Part of a small language model's weights.
Size: 10 layers, 14 heads of 64, MLP 2688 ReGLU, vocabulary 32000, 133M parameters.
Training: a variant of Muon for these matrices, 1064M tokens.
MLP neurons of a small language model. Each row is named by its layer, matrix (gate and up: input weights) and neuron, and shows model dimensions 480-575. Each number is 500 + 40 x the weight over its row's rms, rounded and kept within 0 to 999. Numbers have three digits each. A neuron's up and down rows have the sign that makes its largest values positive.
Before each neuron's rows, "fires in" lists the words (lower case) most often at its 100 highest values on Wikipedia text that the model never trained on; "fires on" lists the tokens most often at its 100 highest values on Wikipedia text that the model never trained on.

fires in: "to", "not", "whether", "have", "that"
fires on: " to", " not", " have", " that", "ther", " how"
L2.gate86:357451454529459515479518495475518429427464482466587408505556487521489522587403515497542529614494558482572472553439519487496602541485475544473524506467407480513543579516463545505475516476494492557543486495469480448478486490481504396468520518542462505452488460490441484488533475504524490506
L2.up86:374477556520488507461537473443524518504496590437483537477497532496506478433450545498463476521503494492516509459509535492502475539492485530468506447524536441513498524496551418452536457533429558550531494518448478427497513530507530541556576531544535454467523521424503443486515540468508459530

fires in: "with", "to", "where", "which", "against", "defeated"
fires on: " with", " to", " where", " which", " against", " defeated"
L2.gate1143:479478473497565443540500534493560386455513347489502541511478565469464517569531502469454503429519499500547501491535542479480515560474481483445512527522425514453502552494501471414445480554544548543511441523515499511564556425478570522520506603464447505487560540525524491464439525526456503493
L2.up1143:558524555461446444524491531551529391508510503511491426395444500490506486551602525527527484470490523566549479521489555482528498555501502409442580515541535462451458485494423512461524443497522533454488465488501523490541452496454514493444471531537510509516526461544496554500466512548432447494

fires in: "it", "she", "argued"
fires on: " it", " It", " argued", " she", "She", " agree"
L2.gate378:492560485450538514600542484478520538491471450482475513475551534469487476487506495488485511514471464487483376579535483484459491512528494478487527503508576517516518480487479447496514494522491528407541479486463522513455488540495466463540486492484559541490510475435451466483432552466487521548
L2.up378:480550496448457543487555505478533466541563560472472454538493467551497471569501572495519547431523500537534496467531500480507535543485516425534462449520534457456542559542522504451544464483492544547560522464462490552494501522521498416535432599428460535491485436548510494507463532539449455547

fires in: "to", "be", "him"
fires on: " to", " be", " him"
L2.gate1393:577513467483520516446490522456549524442537513558478460541449542477501491537503523524485400513459547562520464488456479502447443544562458487574495472437509448579538506456509504497506510493491472549603557451496469545471475478504529500471486494461484459462456472488520497534439487409535576513
L2.up1393:491473513589506523550482511525549490474517475563524524435452530564449509545478518527530492499555441526553521533524466458507467409564516579459528549461485537420517498471573491496531413517462498426530498501484494517476452510532507563484400395578460470493497490538516533514494460554473475472

fires in: "they", "he", "100", "200", "for"
fires on: " they", " he", " 100", " for", " 200"
L2.gate1480:536571481523541462505465506447417513548427473505535513509533464459533526500501526498438456463502500499520491500548509492506493536446492567421511479519483452488491503485499562512474447505504500449560486467475499605524475533514504455438451543470471459511487475439630437516529500487481477490
L2.up1480:550516475477516559545404543486554542503516510522466495523437501482410555504503519442487493478555524504469492579484488500496546461427456513482489466493480454464470493473457491485482523466543516522593492540465465533485544480554495443556497477456419518461460465421533551492482527511455562521

fires in: "of", "the"
fires on: " of", " the", "e"
L2.gate970:517537494391410433514486548533554501514476482527444525520520461466523504465529522420486604530545460495471547508456532477546477488444409547491567535492530416534601467466534491496503480555521555496545509515494562499500544541495537484501556528473461566449512501535528512419447485506457527494
L2.up970:511592560544508451518487444546443484464501457478498486503518571426455496528487453527554511513523545494499502571476433461599478477502425455423434457519585565540506545489444514523518485474494486511528542464518514468455532437474449556502446622508553570463546517538511475488442490463447476478

fires in: "of", "set", "scoring", "points", "wrote"
fires on: " of", "s", " set", " scoring", " points", " wrote"
L2.gate1008:524561493484501429544482585493522474475528491451415507468415507517462442494529418457476471520532416434474453521432457482503581497538430550392456475520504467558533496526439467532470486541529531508550568509450495500404517518492541524423450470504464493511536488537543506540518497529501397595
L2.up1008:491509539546461555516444517553492492435520517507452472534493463485408523486558505505424451474514361510549471571551551483527570491472521475462589445494507536445468502551505468520547508525539490485538518473502418491478449452505549456492495509455455445460520576489500522561444460406442450488

fires in: "best", "0", "first", "a", "among"
fires on: " 0", " Best", " a", " First", " among", " first"
L2.gate305:488517534474487411500523491460499490500527509529460486483510532484569395536493497474574460582518484473517443470549490546557532531529471544519465461514460472506542513526543584447572537544459510505534530565508556486564525525510530523510474473499513454511507539491489493491480543530479475565
L2.up305:464547478493431530427548504477431532544455506512586509510462537465469539525509490546454491492484458514543559470537548498487493556425493489561475522499446527558535554455457439515488501518535492487422467526531521578542506463443442462550473521507420502526510488425550490502485539463551475398

fires in: "university", "to", "team", "degree"
fires on: " University", " to", " degree", " team", " in", " In"
L2.gate189:521491562572493527546377494510502484505513514499458555456582469536490524436557468540452492492543514521498542445523388439517437543476474448470524536410578473520447431523501527394562410519522546504506470497450479545533486513547476506508502561538583456529493501510445479595484567524483523538
L2.up189:505510539538500410522507498519403498545439418502467457472564494459425520498540511524473502496511486504483518527484485524520430549473513454508469471461496557474490468532576509478505416609552481558610488480517505510493476464488455534546475514461460495533536504471372595426466571484447528522

fires in: "not", "that", "originally", "others"
fires on: " not", " that", " originally", " others", "s"
L2.gate334:501482443507538533501466536477524467563452444522520488544506509495495531517503451470485508531578466472422525586548475524481549523492437498577454471474500542471506596535481462543483522472570578566514449472478450497492502555557491525589532493533461504494546430542568456505513523445500492525
L2.up334:516482449475541543493478506507515525497490532488508520502485542471500586534482485464486559478473397547479518529511474536504510457472508439515459473529450492487532476451501449517460513452465439510497516478560482514525482508563610511451553508577513490510494458502493498461473506458511479562

fires in: "for", "at"
fires on: " for", " at", " For"
L2.gate2094:461490477556491514482515498502468576508448470488518460527532471529526462471507557541529474528467492525450560510533498505536527543536548483491437524532499564565535477515508506546586499493486504485518517496504493535534463432534477513535595513527417525539513528476493495506521529555475473470
L2.up2094:458550515471511557573513496529479458557494512501556489490502456564513498547575514457506466543578494535553454500583475550469525471577532449521383561512472558539509524474492514552493542426455445504450543532501452581575505532552541481432548487539460501525477495494444438510539490492502545591

fires in: "to"
fires on: " to"
L2.gate2115:482479528478495514538429552475461455489462483532505536543486515491508507470456487537511450541532554440466458534444532495560535498511446518455480483445494524418515502481505570469523521518475539522519527440409507482545511573552525486454551454498534469470454503515518488594514501487473462575
L2.up2115:516471547416549458531503553518519448465500530486527479512490589453529529501547524522532510452464469516472525517534530566486474476460485533519474522501548555487520491471506551520451515481538499564568462487509521544472548440498489466461489546478523487480473518496453488535481507519481541540

fires in: "they", "it", "he", "which", "when", "there"
fires on: " they", " it", " he", " which", " It", " when"
L2.gate2371:501562568522458502523533555519516540542472428506454550515452562468544446501553504494534521440483511494473461438502482495553523517523515477453493550539504533430472508488522470489490481519500505578515446530528507530491528555446466489477444542575507422509527477515504485525457504457512499483
L2.up2371:496448521522486475560491445546470463511539503584547533512548585557522495490484489472585474541481471480456509499529592494531476453390511431455473448576526561458494495565373522456471452432500481581484563565465507517529522560472494523587529436516450546549489490555525487568517491554452502488

fires in: "died", "fire", "death", "hit", "killed", "attack"
fires on: " died", " fire", " death", " hit", " killed", " attack"
L2.gate1635:493533566555506474422513461498518417513464460515542504542502541557509526566475497511520482466501531485582492480553559521507563424484481546499524512407456534471515438490510458501514514476448558482467545509523503468450508460508500608531474533517455467436467560501541537468518490476561501548
L2.up1635:555509470466484465517468511527561463495508489554579578469499529496384524504529508556442544451533421447511492487501459513476545455500451453548540524468520520476480456542489477568538468466485463515519517520483595514485527471482472527466484470511464492432462534470536496514430466510457472519

fires in: "by", "at", "on", "in", "radio", "as"
fires on: " by", " at", " on", " in", " Radio", " as"
L2.gate2512:395595478521406492534468475461486498508549486510543556495465511551503531497436562536500497436506440513527582426575423498496444477494442408434507461491484561546471488545460571456528525510507459529450446451476530571574525466537453586483489444453475446524553486473480559508460479520539479506
L2.up2512:434596513428463497515478493513531517457459515501481477606536519479553479514533480544559454534429478539535549514538481528504524461502513485505566536499459527520434586491569526490518531418520550519503485464484446491477536475484516518481568474539548463463429449481561488495547427512560526512

fires in: "which", "where", "how"
fires on: " which", " where", " how", "ko"
L2.gate1657:504444477482458627474488570516544467492472500450467534591506487526476466527524532453562463483552534492503571548437488484505533532450437495449513480467424524513479501498457483430465634489510513522526533483555487442446494514471496515487492456467476520510560507548534446515539559463445466483
L2.up1657:490537510435510508520502552576576437524521505499463578558506459502535622531482541473476474526504529495521549484501493450510511562516540459549477501488449525518497514504428478475466507544495532461566525520501432459452431545510481506532520511485551533514479542542525424500460539537469465455

fires in: "of", "later", "last", "only", "final"
fires on: " of", " later", " last", " only", " final"
L2.gate1224:529507530476470555512514584495552542539566495518506479499483480511502465474496463497463487442534449513507510469414468419537567560467546559459463461528501435485500482510518524503562508502434580566461471509461593530430475453463541391468563514492521536550546514586515485583512491450551579499
L2.up1224:559497516523505479507415623491536488469501547476456529623404523543486510533496424466533518479448520519558481444451501526466478521496443455524566444545473493563497487477492476572503521470472525540501442480501506533504513500529529455495501493418511486446532452515434438529489438498478497503

fires in: "years", "season", "games", "seasons", "position"
fires on: " years", " season", " games", " seasons", " Season", " position"
L2.gate802:486534492499493503537513513533520499541476489452497483493502516569429522542476498529460476527457476459466533457467439519428553425544461508472496494439555488471485473502447524456521479476391511506515531516480530507490479497555518444509526450496533521592437551536487515438529462548537557592
L2.up802:456552544511470506468562515417498501496539593495532483520503522474560538474471477456498455511506497495517482498469520535524523509463465481503514513459512478422493567549527564503522542512498485450463457431491487465525542530495399500558506505567504537521480479510522575529460522444564446511

fires in: "and", "in", "throughout", "also", "years", "praised"
fires on: " and", " in", " also", " throughout", " years", " praised"
L2.gate1883:394415516508528485465479483462561484545515610530527486541533455573394501525501390568519518480541518518507516485474528492533420528539386552526481521479454557472496476551492462512514547521435542465504470459489461527561548490549510519434554533562537626516518578535475482540530524501490557524
L2.up1883:477431412482481558481489518430428496537535432475466484550476476476521523503571443525503524503562446512478481498551463524469485487487541515577460505479526507546485517542384504473560514480433548427544499482570422507455531464504449445565482518447495514573426483472480515488539495541609486501

fires in: "of", "also", "known", "which", "later"
fires on: " of", " also", " known", " which", " later"
L2.gate50:482438482467498537549449484555501563572491548513454574540536487427542488496521473541453468495544451506444485465513550501452523471556518589404553450520503490487526471536528520504444548507483543506496415509484453526524510496606539511515554435588489480496548520510428483500504467434502479529
L2.up50:522533492468503444575457577490501431488475558449489463539503503476524461530543430525493564434471512472466477521581482492531524454539485501441438476495557480535531464538421491413502492459388481527538421551541522550525527503522410524501472469490426490569558522530515463446473482445497433398

fires in: "for", "time", "served", "represented", "season", "first"
fires on: " for", " time", " served", " represented", " season", " first"
L2.gate2353:471514457565512529496577606496480424559600569487494489462486521489527520604499572466505487471472516483503457501570513504535555508454462482559515536508454542460557406538426485511516475513473548527544510504516509471510490495520622508443512497515487580496435470489443467513527538441549487509
L2.up2353:531514550541520534453526513497556477494525508543540508529512521509448492525446458461451496504578474527468496526483521474534534519540515496534462418513523574505578512501535530484457485507486497470502436535557503499518616471482502436532549566542516422451491440403403552518501484458467508491

fires in: "when", "in", "on", "of", "while"
fires on: " in", " When", " when", "When", " on", " of"
L2.gate2269:449495438515452504535581509454522440533456467524548439545465473487493561450502485553464491611509504567532445533503503466555515447503532521486552510424515518494537497522520512549565529510477449415504563479495622480532481490457531495435501506510513533424444515484449501438583477495438541535
L2.up2269:455559503463505550518490501436532452441533477517500500460468467512537511497471532523456415476515507494497513418543497529499551475442485496487463534522529493511506472506503594510501484489440480480573591522558562511438463514426561520532489462512521515473532489552558491520400483480428496479

fires in: "not", "no", "t", "to", "nothing", "any"
fires on: " not", "t", " no", " to", " any", " nothing"
L2.gate1949:454509457507540403487544461547438510484517514474528539478483490509445530539508524485526493521418459548568532568583521446432492576416517547483559479539537488477586538468499518544510503541566513502469493466472485458517441437443534474535517523524546466498533511435485485604524424484476433475
L2.up1949:427508497474489550461496366499466512572470515525499553457461458512451527489479552487502548568524526504540479541483507477513554511517494536511557583479442525536600497502468487477566545541439491503484481440484496493469519454510501480485512490520506555512579557529497432543526516570465512501

fires in: "to", "would", "provides", "provide"
fires on: " to", " would", " provides", " provide"
L2.gate1048:523494492467473461436543523559450538502481463549476555534505480488577543501530529498587385551547516460553529506551517441442535528529450490516458452500454448480523482474489517514469508434463543450502463463537512484444472485489540485464519480538556528489540518594547521555452549452496473474
L2.up1048:569485515477497580519467462498478539516513397555495497502419453511457441466443544481494523458521448460572513490493464441482478522546553453436466383541497461506437535565508501497481546459476562551480439475525486564506511507610464453466450489408479496428533531472485478499480478478468526565

fires in: "to", "no", "or", "their"
fires on: " No", " to", " or", " Vol", " Mar", " To"
L2.gate1525:487508570421570549536519542426559550468511454522528480499491519531526526442469573561495455445512474509548493471502501501519439524403517514513503446467512448544535396468504554420517502477549498481579459529529540503475493556503523441482499533493443461503522439534384553529456488541555503597
L2.up1525:526462557467477524452547518459464442502435570562453485477515470595529526540531490494528457538542450488515520527502434468481494456500519475498489500576425528507549484506514454547501460525455479471473483545459458491507503504523501536577505507528519525467523467537479528497469510449532458460